Weights of a small GPT-style language model, trained from scratch on English Wikipedia.
Size: 9 layers, MLP 3392 SwiGLU.
Architecture: LayerNorm before each block, rotary positions, no biases in attention or MLP, untied embeddings.
Training: a variant of Adam for these matrices, 945M tokens.
MLP neurons of a small language model. Each row is named by its layer, matrix (gate and up: input weights) and neuron, and shows model dimensions 682-937. Each number is 500 + 50 x the weight over its row's rms, rounded and kept within 0 to 999. Numbers have three digits each. A neuron's up and down rows have the sign that makes its largest values positive.
A block is one neuron, or neurons of one layer that tend to fire together. After each block is what it responds to, as a language model described it from the Wikipedia text at the highest values.

L3.gate638:420446471432537482441498460623462532502551589505683456595512464546509444435428584503446463567580438450523554492418639456447444524455577451518474522497618476460508429568422488491610510545451513579498503348422529561542583503560543533532452525522496500539493456439526534480507510491452565493484470430441553515570488470418443501422509501507517471487416475564434471488522493542459446532603561484490530399455512466518469473449485422482522476475560533462558453446424426574483468594524538585481465417557492512478581480507545495542592517506522434581490498581482459596514490506466529561435501439536495554519434469540503453531499592459520507509530520539461501491560508545492425480554524484475463503399444484568507510465460437494520576506531516447548491546562478501500550475612448
L3.up638:496594512508525627577528539530478510403450482586479578412483560507421498550486472437530517549545498502505513490507498433501492567589590447470470547537532634474394505423456464544564481516500522559547559528486472491562410443453518620476511507601509502493440560477481630574524563418495525504496496443551500354610465553483409533501508624395401504471547583455489481418514469457586489406549524424509458540514446496437478475496497476564515419475448347529576379486487521592412500477425581493501468523536537420552469398525457487511551343499513477455477416514514608368590464461558419488452421451429510528449542502443548466502516466501515396528478501519492525453509372395588482416515488440517499446444538486363494468535506441479558565390521547405467482531527481533529477475450388
L3.gate1803:476459549597566574538480469464553449558511487570366566536563441461464495478441547444464591483448518462509487551454486530522404464528570464519500531497583620464439550417509527548565441493568497484400471474500564468499433568439462515450509578561446499532419558521472529509414460599516521477441444421388479531568447419483465507462446552550474486448488561516579471418470402580493505516486480565483423415500491581577484440575407399548412569521450460511406501444483541539440597547456463530466405535528513417533530476544618529605454510460584537505472482522401510449508446512465539577557464487628485457447540434496569521527530553515483516449406504515528442473539565535492427454520483380592444513509479482494497425555545500520478531476425507466518472485448477509516439502542388
L3.up1803:489473473499465497538497519441553537518411467493509485447434482590487496524544517486588564576564564445508590554543554529414525427537490535533522601467507548474600566489545508489530515443589455557498532480408454485595517431395454494475521515470525423502493457555515525588571441476475529515464398469502545552461451564465536616546465506534489578495541571515468540528472453438488464531508437463573547500498439367508548434450527532553557504484537447561410566560541591557517518559530403606523470541459509493484478425543454496576540553496511579477478547548547589454540493513567523426519533563426588523560549477488517568558464565446459497553459501465420531575503506498572474488476460485508577532494423482477485494565588485578439454438619474484487487475509452473451515425484428
L3.gate1877:554445407466496464486600471490477404460501583567546484443468468459498579489516473513559599466517497534448470532557589453439418381549541486491445561476513575471462494423477586576610512484434565514467666464504565491508498537484535492518455509530530547611529406452471643482391556466459522484551430462534466422580485399475554506519409491527495525399414520510496485522486514540484455439493464523495420472450542444535455404483432432525571512477443561527533438476465486613379532522525491538474515522542478483525504522555489465562489496506449476492422494562495466470491481503498517597553435475510510528519467453465606502422485517500502563564512550482544438476492582398584434450438490457552450557508510486513431468441586490556561539442453483494592547483460535512503520482524453
L3.up1877:521471524406462546503454417445531552439640581522532643571487520476413520491520441481569502627528495511478577512582580507565380535483498507501523458494529517337450540462452527513500489577554440516450449499521549604554529461455496454495487432485456454506572420475577630595515459500486468449493461575415536488527442515384479465546476542522437423409562500520422544557436595581550516578471492610523526460506543456570490470437498507435476544573525489535504486492473483493550533515525549490510520473517460520589455438525474527537494465641460475507492495529517555521557500579496491423448512527535496487533517479495404467478479521498513505586527444452479504483467505467536482476470574449395516500536550511501440442553475510452522463388446555521474458499458546444464481435455461
L3.gate3355:461592560548503408518541412549461422512439457511522492500560497564475490474479516519521581445476528379489519550480561472476536460565409484463485579508522462514469519429587519564504486592523539454417575449513508475523554529516346587473434589482463445508525372380488547540578483489466523507518503520476499510571392454601523562510461516585414463354478409551494553520506552430499563528536465490520519459310552441508436468500559539459573487447453536499459549468438567555452544547463539500511607494457599491552481477500546462515541541501489490507497529522465575380445592497525583496480473461473485527379599527513497450432494498583538477523515465454517469444604500485519473470475534482565414534374510581509467509585501528496512427409501403434512511516522478455445529420456517
L3.up3355:534641493448528437538451459459526424459453458396597534519558530564435523505461481527531487500447498452462552582553582422519482456519451541450557588521543542432548551494487556556531379506482535462445621539478516534565506455516474591495465527476535405532470497478558533490547534372491505451448461454418543495531541502554527535415502554456463430410467527408447543505621530454469510526526552543452505499520422454557508495514494390509465533492546459483445485453523501559394617476494424499471506454440607490550532436559525488566499504561486482471570551514475480438422513514471534483511515564406531511343461500454500416449460522589476456490565508502456550503466534520499536460449560562471416460492494527490513556546571536538591495498512394418552540493492495410566465499485492
Empty table cells (a pipe or dash right after a pipe) and mid-word pieces after short prefixes, such as an-alog-ous, as-h-lar, an-ne-xation.

L6.gate750:453566538562442574489533527410491493426464489503499515422544403544539530420553616547412500473415463407456565469521557512506516489486446430594444518496489421548525494467454526529442538527508489458465469446405501530424458509512493532530577495543483514464526498513446504550503466445462527483577491520485565438477446562418486449538462442581467471507515450402452442502510427479490484507538445475488543509500550593508541493504474529496497399522489571467433572500485479474516493445546488596508542532535434549499508487424492578510622498571539513523574412541525444461477539469505372435525459518557516464510563460565412467537597540426502548516519564585395483482541463396600542529603440520483511491499571457416488438547544559422575486484440492467507481517463528444384554573458504
L6.up750:533395496502458531464488589467536425508519565443459505481522508511571491433517478475514530541469449370564514545561523549390324437499526492560535533513543497518516484471516483541401526437515508546427538467508500505571482508556565632466473552514531562559517550503497389620555602494553655458454388475608544466499558526501468535451416512477457416519478486468480386476462489397490493461576464511452513581522490387560483488488478394418432471492427502473501476487477484548524431422542553540527496509438541516488537438502467489492444548525577451526518475544498538445531512483551477462528580527461397450512444459544538548430501535431494502519563521486525461530487437514530535448587506510371522576491457430432479515508555551482477483568442568500519451532630507424519567477523495
L6.gate1142:549542473553518507585552537512472445525508524557484475433446499425479401455585417480542480503426435558470515555509556441570544519487572486515579471432520541512485480516478585560491484442446535451525483391409406456558504498452518455503510478457438581574469487457451566530565524528494550452585466537437566495521479525471547451463437534493529549377546475577525513487516419501529524459472499489482526469433615416524525543515522453438389501475449501629433504577466498548431491441510530422507488444530437440553485424556551502423527476536468444496533458558492532455502493474529474495455483629561461542474563526494559505439491509574413548592545465507461494396558469464537480416487510481523544579612520505592551428505474483523563465456443505447493534474516467461475530418494420
L6.up1142:403445507501493494504476451538515493475553474544433538464537458587449545506524525506429563438505637404566444543558492508466508487563438488486476605530385471539499444491610509491509467480615559539460513549464479484482413523543558543447470460498471529563496484541497611455477514516467443475555429601469559460526437551515489451547530591488444497526466520508448453500431483517452482457492549417451469507382528574466450505534541431543499535588495497587481586542430470561526503521637484545548518475527429536487474520582574513393582491543482447401567438431487517528531444591501573527487551539501467469514526432473528512477575461462419445441508516511535470531482402430545509403480481430529495513594481516504457485554467522466524475377563472593522474498475417507495512527572421
L6.gate1663:525538570531584500549459455515487457384613479406487512465458490464409444496538476484596498510508502555498475536523476511426485560465509548412562492411453515504547467552526456498601443415481554536512508555451473516563554508577418520504455489475428582614585478445445530549452439424603433546548479536453441504520399538392539529553507544553479426448469459543512547543523479508497529529505483511573531429488551369527484496430485577505441488584402549585489466556466448592434517491576482459433568449485459488557548444514560532473566474579465559443500482514568498509543450565384550522484521564489503449453447470437455474548515511537503567523541421500547505425500492394498482451525560516455505546523508483546539468527449546559491366605516524553505473535486530547443516519436395
L6.up1663:363468384466476457471512541507496514526501417566457471502535485484518408471615506544462502517517504436514488511513466536429561450479470451582427492485488489470507431412489564546455466652473485458424508453478552404577501507472598515473534559483454399500543512438447574548480474544437486513461506542514533491563494497592501484495561541474527520456569447459513544535451472517423522491470450528430568469489510451390454511568494459519444570482551510501396525465516501440486499506510481439630411579536493481614409482497481457466604492581430437567537439481440495546446505523512406483462550530422530515455466520541528523519486438577402447511536518480514510483492431446481445481443556570458483522569543589601498557460557554478594542464474462500507540565465654505519576491455489
L6.gate3299:512497532576588407506562419570435492480449563508485527473502451493532471481469571479500548525486496539570417555509530472546486543577527397507556512524443505513495578483561485446491483513529519463559476444431524603583521519376507538463563499478511631430469447568461511461497490589509499503559520477511408504467426543495588478530503472477465522494483488474515567565455498542554461434376484533481512483506417436516596575570503519488584479473517503466467499432460448527489439469572546509540520442502538466488456452624405526467597490414454606442518450522482463435490442545454409521445519542447602373495584384547503490398467552561509561598536542606565535561482483421512523480590527394503496506515536480507572519533429482515448428493535501527528534529546509490497599504500465
L6.up3299:439460518497449387527494495477496538491596420475552475555556473430511445511522537415449524506495514494435565459502456481496517378553399501510507545524538546528414448417445489498446530523452481496511598470424546486473518503447534566411501508493493528479519555529537437409473547512425453560565446449479550439435454529557534396479462517634549508528494484463532527523454531517516448533424420490407556398421557504476491480407505468514448511534493433483549474386516515544528480381453464515494462494535575498507578486550605529558459443403493492510539575426352535510437491436481534555446511448462527566535468512533511610420463492472519562519473480580521542558515503398505531502475403436505519544612496626455559517501514499551512597537588623467486546452532514449447566520530481
Fires on the period after abbreviations like No., p., Hg., St., Pop., Rt., a.e.t. in citations, tables and rankings, and more weakly on word pieces mid-word.

L5.gate1599:430448467455399544489562425516489456509497482532385525497536630437584556466557495418471530487498589491474541511561534416500434445553527480412508578551505555495473515440485496552527380492515551501528483476526538447502565499482536488496498489472468522466481387497530455487500524549571428530562524498571530469502518498546497469510492537501468516550442580509593436454474514490474631523465492562498472507463541499496518460514493469483527471508567538536557414454391503405425544587481529494544434446473500527484542516466595429508528511492528480545585452511449406497459480419522401483508449576548530430528446425429558488479552452548597517460557553500529511444483472486436486520503492401528434568522443543454461496463566512506471541457554524527519476534485522507398517529527596
L5.up1599:500390586577431428455545469409490539464505507647454496458530414487436549477508472497386471447494497498529503549525496543561548421511429449553485554592512520562538444532524470570440517593573533536605541457600471498446532442543591628464526500515514430468438521550509472515528541615439607500497502496475531496513548562504449481556498526496517505510496490510492599470509552535504525543594406488482422580499457483497589422568529563566564458540506425484381496522447530536608500490490492518540537574597528481478355508532495550556548380441512521495462411433531501444609507536486479479476463494478435517455573513519548529488476586424568506522530519525473566548530476470496448504483531463491480437597423516478496479451519576456460535455549498531478469530517445478518487468484501
Pipe separators, blank cells and cell text in the last columns of wiki tables (Christie's, Images, |); weaker on sentence-final plural -s and words like not or because.

L3.gate256:493505546348493415499608444439504442479516530541488440450409442587525510420537420583440504464457423482473554451474537553481464476506515485492526567476552492618577474414487455586526583559477501515420527513419478537564454566519632539425457528545519506562504523555484550483425434460506504468506489426445422470545517469414495510502380477536518556547506414481466406505566429503451425540493469484401513456428547407389488446485493420395463589485386500504473483525537496585445469535542461506566516457551538452548519503600547504486573457485474533531479532488457504477448599532491608530454473522482498571593510330504506607474440428449442521585463509428482546559571489503516406428427514467514498501577468540555468525455413444507534551490518570489536531482536475479471517432584449
L3.up256:444454566521554553548492458564483477532528517509426384483486606543429454547529588500602524507513460558546521502533446534380471491485564522455412461392568555551537466478461568514497455602517525548525502531509526379503579475513489539584419540510525408477479549555505535390514545540481561547462491513588551408550476531471375482570531455461488460465515572491546546521490486544550486529437561536480503475437477442527548471556459592427456458587538511398504430508471485502457464500454538457517503512477485490421528582556552440590515543497442509518556562515561523507517428394503475360424431595528482538406534550485450535570597526521558436496540481536501479567560539540492379518501482429493592506459580528520472462460546487538483442435462534486406556492568618529569554549508464
L3.gate508:448541399447429456471542462477501495526464541462497452514379494509502581514550459558510478508466430456481532450428460487528469479454479544526520477452484503483526552447450510550492483489489520491375499597487533496510492572572471530410523476521502503522486455478516573559499478473496430521535496565424575511581547436490534510497422410518454559475512407507483451494474570569452446518531542417438532485476594535473468459518562416397532610537496536481522513543490545604465524532519436516505526487572486544581593529493540528529615487556469438559492489503420532550343557527598426491489472489507506522501487476417592581485555476515439501522535521512478612455529512508483425545515527546412488534561488522632487514440509454459509536440547460530514507497537476524438514562552461
L3.up508:543529484490518419606527485498489474467450442392499476524527539556509494501550552520476480457456442524506514606395482594540485475490468510524433505475477613520535450546473492531532551551515454453546512535468550422410510531507526509497468616513483572469540513467482488523426543519537515456487529529540472547482508459542479431498493499418392622465525526376438497494472440572456527485478546565489511442562444481491545486497494492495349494436534508466550588502579467498484528526501464522545386399564596470458502562526560513559493515551423590385562513537509541500541498548513502568500436549531498475416505481587478501475512534522528439531440526389421444437524587549565498472547432507469522469416453473595478407498510502454466458486407542516396488567623516458422466529472559
L3.gate1098:519523573568449549568489443507476380417396501518444565511473545464528472420600497528551520431440428462494556507554516529489431464435473448535608516419523532544592535561444463590517517528506444482533437498576548497408470604559501449479504455496490570562520602495521441474582525525556452475521518411558439553440476426458481403460433438468439478471533457500510537491551489528604574483511597515490493451471485438569517491573567475603440447486427559490422557430556386497449509497465467423537549504533528445509455491468516488496471474542458511500607564503513446423428480474527565437492490500528522424446544432527421503529470517534588530562502512520496510514456557515434536482574483517480610535589492533557405419465489471427488501519494450426478546492616425541575502506502472
L3.up1098:441583370590429497502496490551472501519551379545483503399521476517474465491464535410531426600462475524463549534571476458450407492524536519461473497512476551426434377514475495534477506505423621455487533583434503398570621459516574487435560532423397546464519496476370542579621517550472525575598582550563536473498449510535486523498522526475529481496593458449592554510524546526422467476460503562449594486480443516467458526507543517541456501433555463450516441512495494549485512545543514467552518514518528521517475539611546521474597491473484479492428434413399460544533495506500491511452473472595420563511611418492596483394493497448476537444461442506530451387435465447442467557494454470523526462542489550523532510490502534546462430461440522496498477605574554512558480446621523
L3.gate1150:534421560550511490571484434500511430440539550542518541436551525484452458511546478516496494475448467545520499535502434480578429536422575551521487573420566590566520505551471498487574469550474529497582408489420536413479496549440492434515506528494538533545484518515435470450538447509508497494468503444549398520532521532465503459571469516473459496497493528488528615496534444455532583488500550485489575399500600455505564544406566500511459524522481470541457460532586507470439496451518510526474515430531564449529548508500586442563585473599467491421491536532469496428486421477516560463502453575526572399447508419490353496520576500627505456551484495491566457500431530482486530471567533488541574566530560559474415353554531448453519480496479451451455436478534380505496447546498446
L3.up1150:409529383436458555551533474518532513527480476517503453427504506480431466515484524461499494597498347567552483526537519430434468459597506485363541524607494510455382424477407396421552471479382576449516610525557600552582504471540585508463425458488423538557554494554429529574469492532473545551494528514444532448565442514531477479472426442490569442488537499572562500504543492596413409523404554477484496475560412513505423531471495401466507527482487423514493421539477528520487593588497460436520479523530488528609625556562492437489584435497471483459472442482338541408453398527530552477448503510579435574536618407439510574505469484410467468420504535443513478506515479526545368541431526463482437466499456527454501458481541477556575511466476483448489507545538452467552517401520422
Periods that do not end a sentence, mostly after a name's middle initial (Paul R., William N.), also St., Op., Sr., p.m., list numbers, decimals, and a few short-prefix hyphens (Al-, M-1).

L6.gate444:591416468471517494441504540482532563489506596474484561491489543501534464499508473578540489541508537410473496537463474444523518461592548490532593487535499548503610447452517497576521509588366500542512509538565542512464465535450492476536442416553503464496424490531572446477499476578397497439378565481497515538558525554515463548506554382483469503434440596546522530543503482545429511540524543460392483496384501508486533496538517545416512526548525555529481514473565537384450497503592477408465530466555532575494485458507520489551411482481474492498532497492578488402528503462439451447511473529456429479539479512401564481464465518445520513444503507511450497568516459521510517500489566530547503566571481548501452593458478436446452626422474466451462523478575465500469480528525475
L6.up444:524518509546546510469487475477462519420400558511444481547563539459520452491515537489495483493402578526526521535425500492488492563484497427582546493584503457477486442485524477590523461429608530540466474522475581518539498527433467568490433433452502447496518496475523488494525523500633431447385457489503470529569553555521485540485602410489401515404444535589532375445425480503531480564483502564443526532595577489427390420520456483449525499515453592537454570516450540542561471437423571567423528430521470502498443530518428527564449474565509502570479472493484566447506513499429614494442445604548648478479557421502431561411607440576562444520606526580456523593589498571405468501496501491533460535462427506566484498555423545467502434465526401500499473480593423469433482521449427
L6.gate1152:528574499522475505442472355433485454493444612534423495514463495524546520476486496557479508413438531473508605430527442518544424589474464467510558475507476439519486440479612546432487515538455491544487530555498629542507462523525471387467537549497476386459438557488556347525417411481493430483462471546430462423500530494549510498553564449532440535384421476506552462459510564551457542496493485449520474520540460538519529505576552576534501452551522540533485459479563474499542485474428502478538589399596498521602462568461492440553451589553517491570566510504500505472522471513460557426463465621489565512479504442515462523446491417568532507495537535452478557559495516601465572493549455479480565518615486523515469477415434470523458582489513451481465483456536483530458453530555446
L6.up1152:471565497526474426499504539473455472413563463471408553522526556428472486489539483593508429453418560505565542578501542509442507567503478496599561485505500452480453482501561508517536528557544533564578492529530490449473510581473481394457447422465461464491468522603490420477465499545486485505434389519586527541584516489439606522582560448537509488444508466521542516607502422386504460519398516427481457526604468474414456456512533477544570481515451492555539599462455556479530479415500513520489494474458473601534415546522452489542435543504578503512509499482483480495423476492463520438525476522537473553453536416509540561435475477489451452420502540584479565533471473469465415513487446431547433554544498469570485528522490506449430419425460519518477464452538533382501487577501447
L6.gate2415:539515534559529504529498487431480450385514450428502565423475532505566498535420479449620543434498562428498591541451448444408589545464488501503604464447490406441484431401554513588499539473457492489520506410484529444514455474433433462458562474504437421524455518481510431477403478532501556484393475502511640480556526514566495595465573495497428534559469486548434453542507560541495457576504503448547461473549506459482408419504515466527540489482532495558518562463479619505509509521428577570569570395420392584506468551481494486523496481498535493547494570491569396472533530432505525516473552540519495464480574451439490499490515476469551435481496434426455617550546489601526505553463461539478449603517470538537475476495406469507494545500491454479583499474470467527435475594538401
L6.up2415:474502438446523519551442546483505553428509511437584446485604425488509474532541521477515501472455562590500507557397554424498466458472479477558529511439525506502534506506562582496533608576485524512503417565497605481471477548469471444554537524436566427508466510547540534524526436423466333436521414541497493526536448556452549563516513495510534478454483484545511442547533452498507405531642559539333538541524452525356456443532453549437507377479391354528531519519503442535566496422487553516475568403581473627562451476516495465513476608492550553547579437492451469527594465551440563493527516525517435563473500516486429604527517407524528533550451539456401482552615544523402501438507455459574522534601538473580515490470479490537515506381505485433461417456528397439451511559520555
L6.gate3125:620540560497534555439476456432477539481568574580525442355463485449476524438389439553460401578468557530465485516480537465427541480533433445553582524506413516491442542522557480571477483499495536553436491494498562553550487471512429505516461439478473450570476467565535447396519480543470488542446594480469403569534511474506535548547534515472501486364412579556553484596448513407600467606498473558447505471468515529441467450512546510476472492533446493494573449529476513469621525476430462524508538405538518511435442500511594433474448398527538495532457465446457448465515551515397566435430447524527483511542533429502489502384522512613507499547492507562514510505509362534504471600532581450572472512545542515522411501518451511408420459502572479476478551495497472428520467504520504
L6.up3125:483480519510580443501537420426504569458389601550480578460513546540496450505484487505474471508437457457502571547523512574500475585541458491455563493541506467482417486529583463573490484453385517583567542515528574507514475578510440431432490512560562416449436519483564429536478483436409502534385468516451557469565529517518474522579567440509516503362487497579540473486454503530510485549501461510495455479461507457418419507476580538505504581541429486561528501507480542479514503541437573564478529371527505495495479523548507503522460525558546529481507460422447412450578578531402519553534479595543571537567553420444503576415539434499501520496517496444484494604548548552445475467488543497503488598538453540473458519517444517526503513433468489481459575484603481407492454608574439
Pipe separators, line breaks and last cell values near row ends in numeric wiki tables (vote shares, match scores, standings); weaker on scattered prose punctuation like ( and ,.

L5.gate1227:470485506488478544519622462502488477472573545549504526465431513487442482480516495481546449543385452451427463497526559509563528594448394483523495545489455585379449469461601523536518467493485578493604413536452536489546511513542481501511489443446500487536430591503478519491556473471504461552518497531463571460440438514384515477584537464472479489448532500461568512506485487512538524528440500479448523429483546480538359538428430463468511592470425431615415455468517506603470475412521531453487553501526619487517439470587514517523546487502490497414431460530463544470470427585513475457462533483549455457511558441481483584487585429534429500437515492563492424448459489504523525493509515453489569498559484591619390532469508452516447604429511431453519407489554428557539584559507499
L5.up1227:426526467548437528555416508586531494502533532503438471568464484584509583447523510431445478576526502506453531493397496500443491486557483511467477516453455543418479516518482530490545525486501403521504417553448497467606542482539585586472587500547485550601477497457454639458577567638564538536608469618503574467452521527563540492438478613501505552399533408452481465484534498501546550524460532554455445455472489434495526549489506529444567524496501479516443410508442446600506449575496479508499456515582417468578514505593520473430604461595419396467475444487523567448636409576543584520462535568466469483525510454440552623405547463519442517491577473573528419430461471464533405432453543478499505531489587506638497484429486492518522428458453460461480440563506434508413510468644485
Periods closing abbreviations such as Sr., Lt., Corp., Ep., Hg., indet., et al., and list numbers like 1.; weaker on mid-word fragments (dyn-am-ic, semi-c-ircular).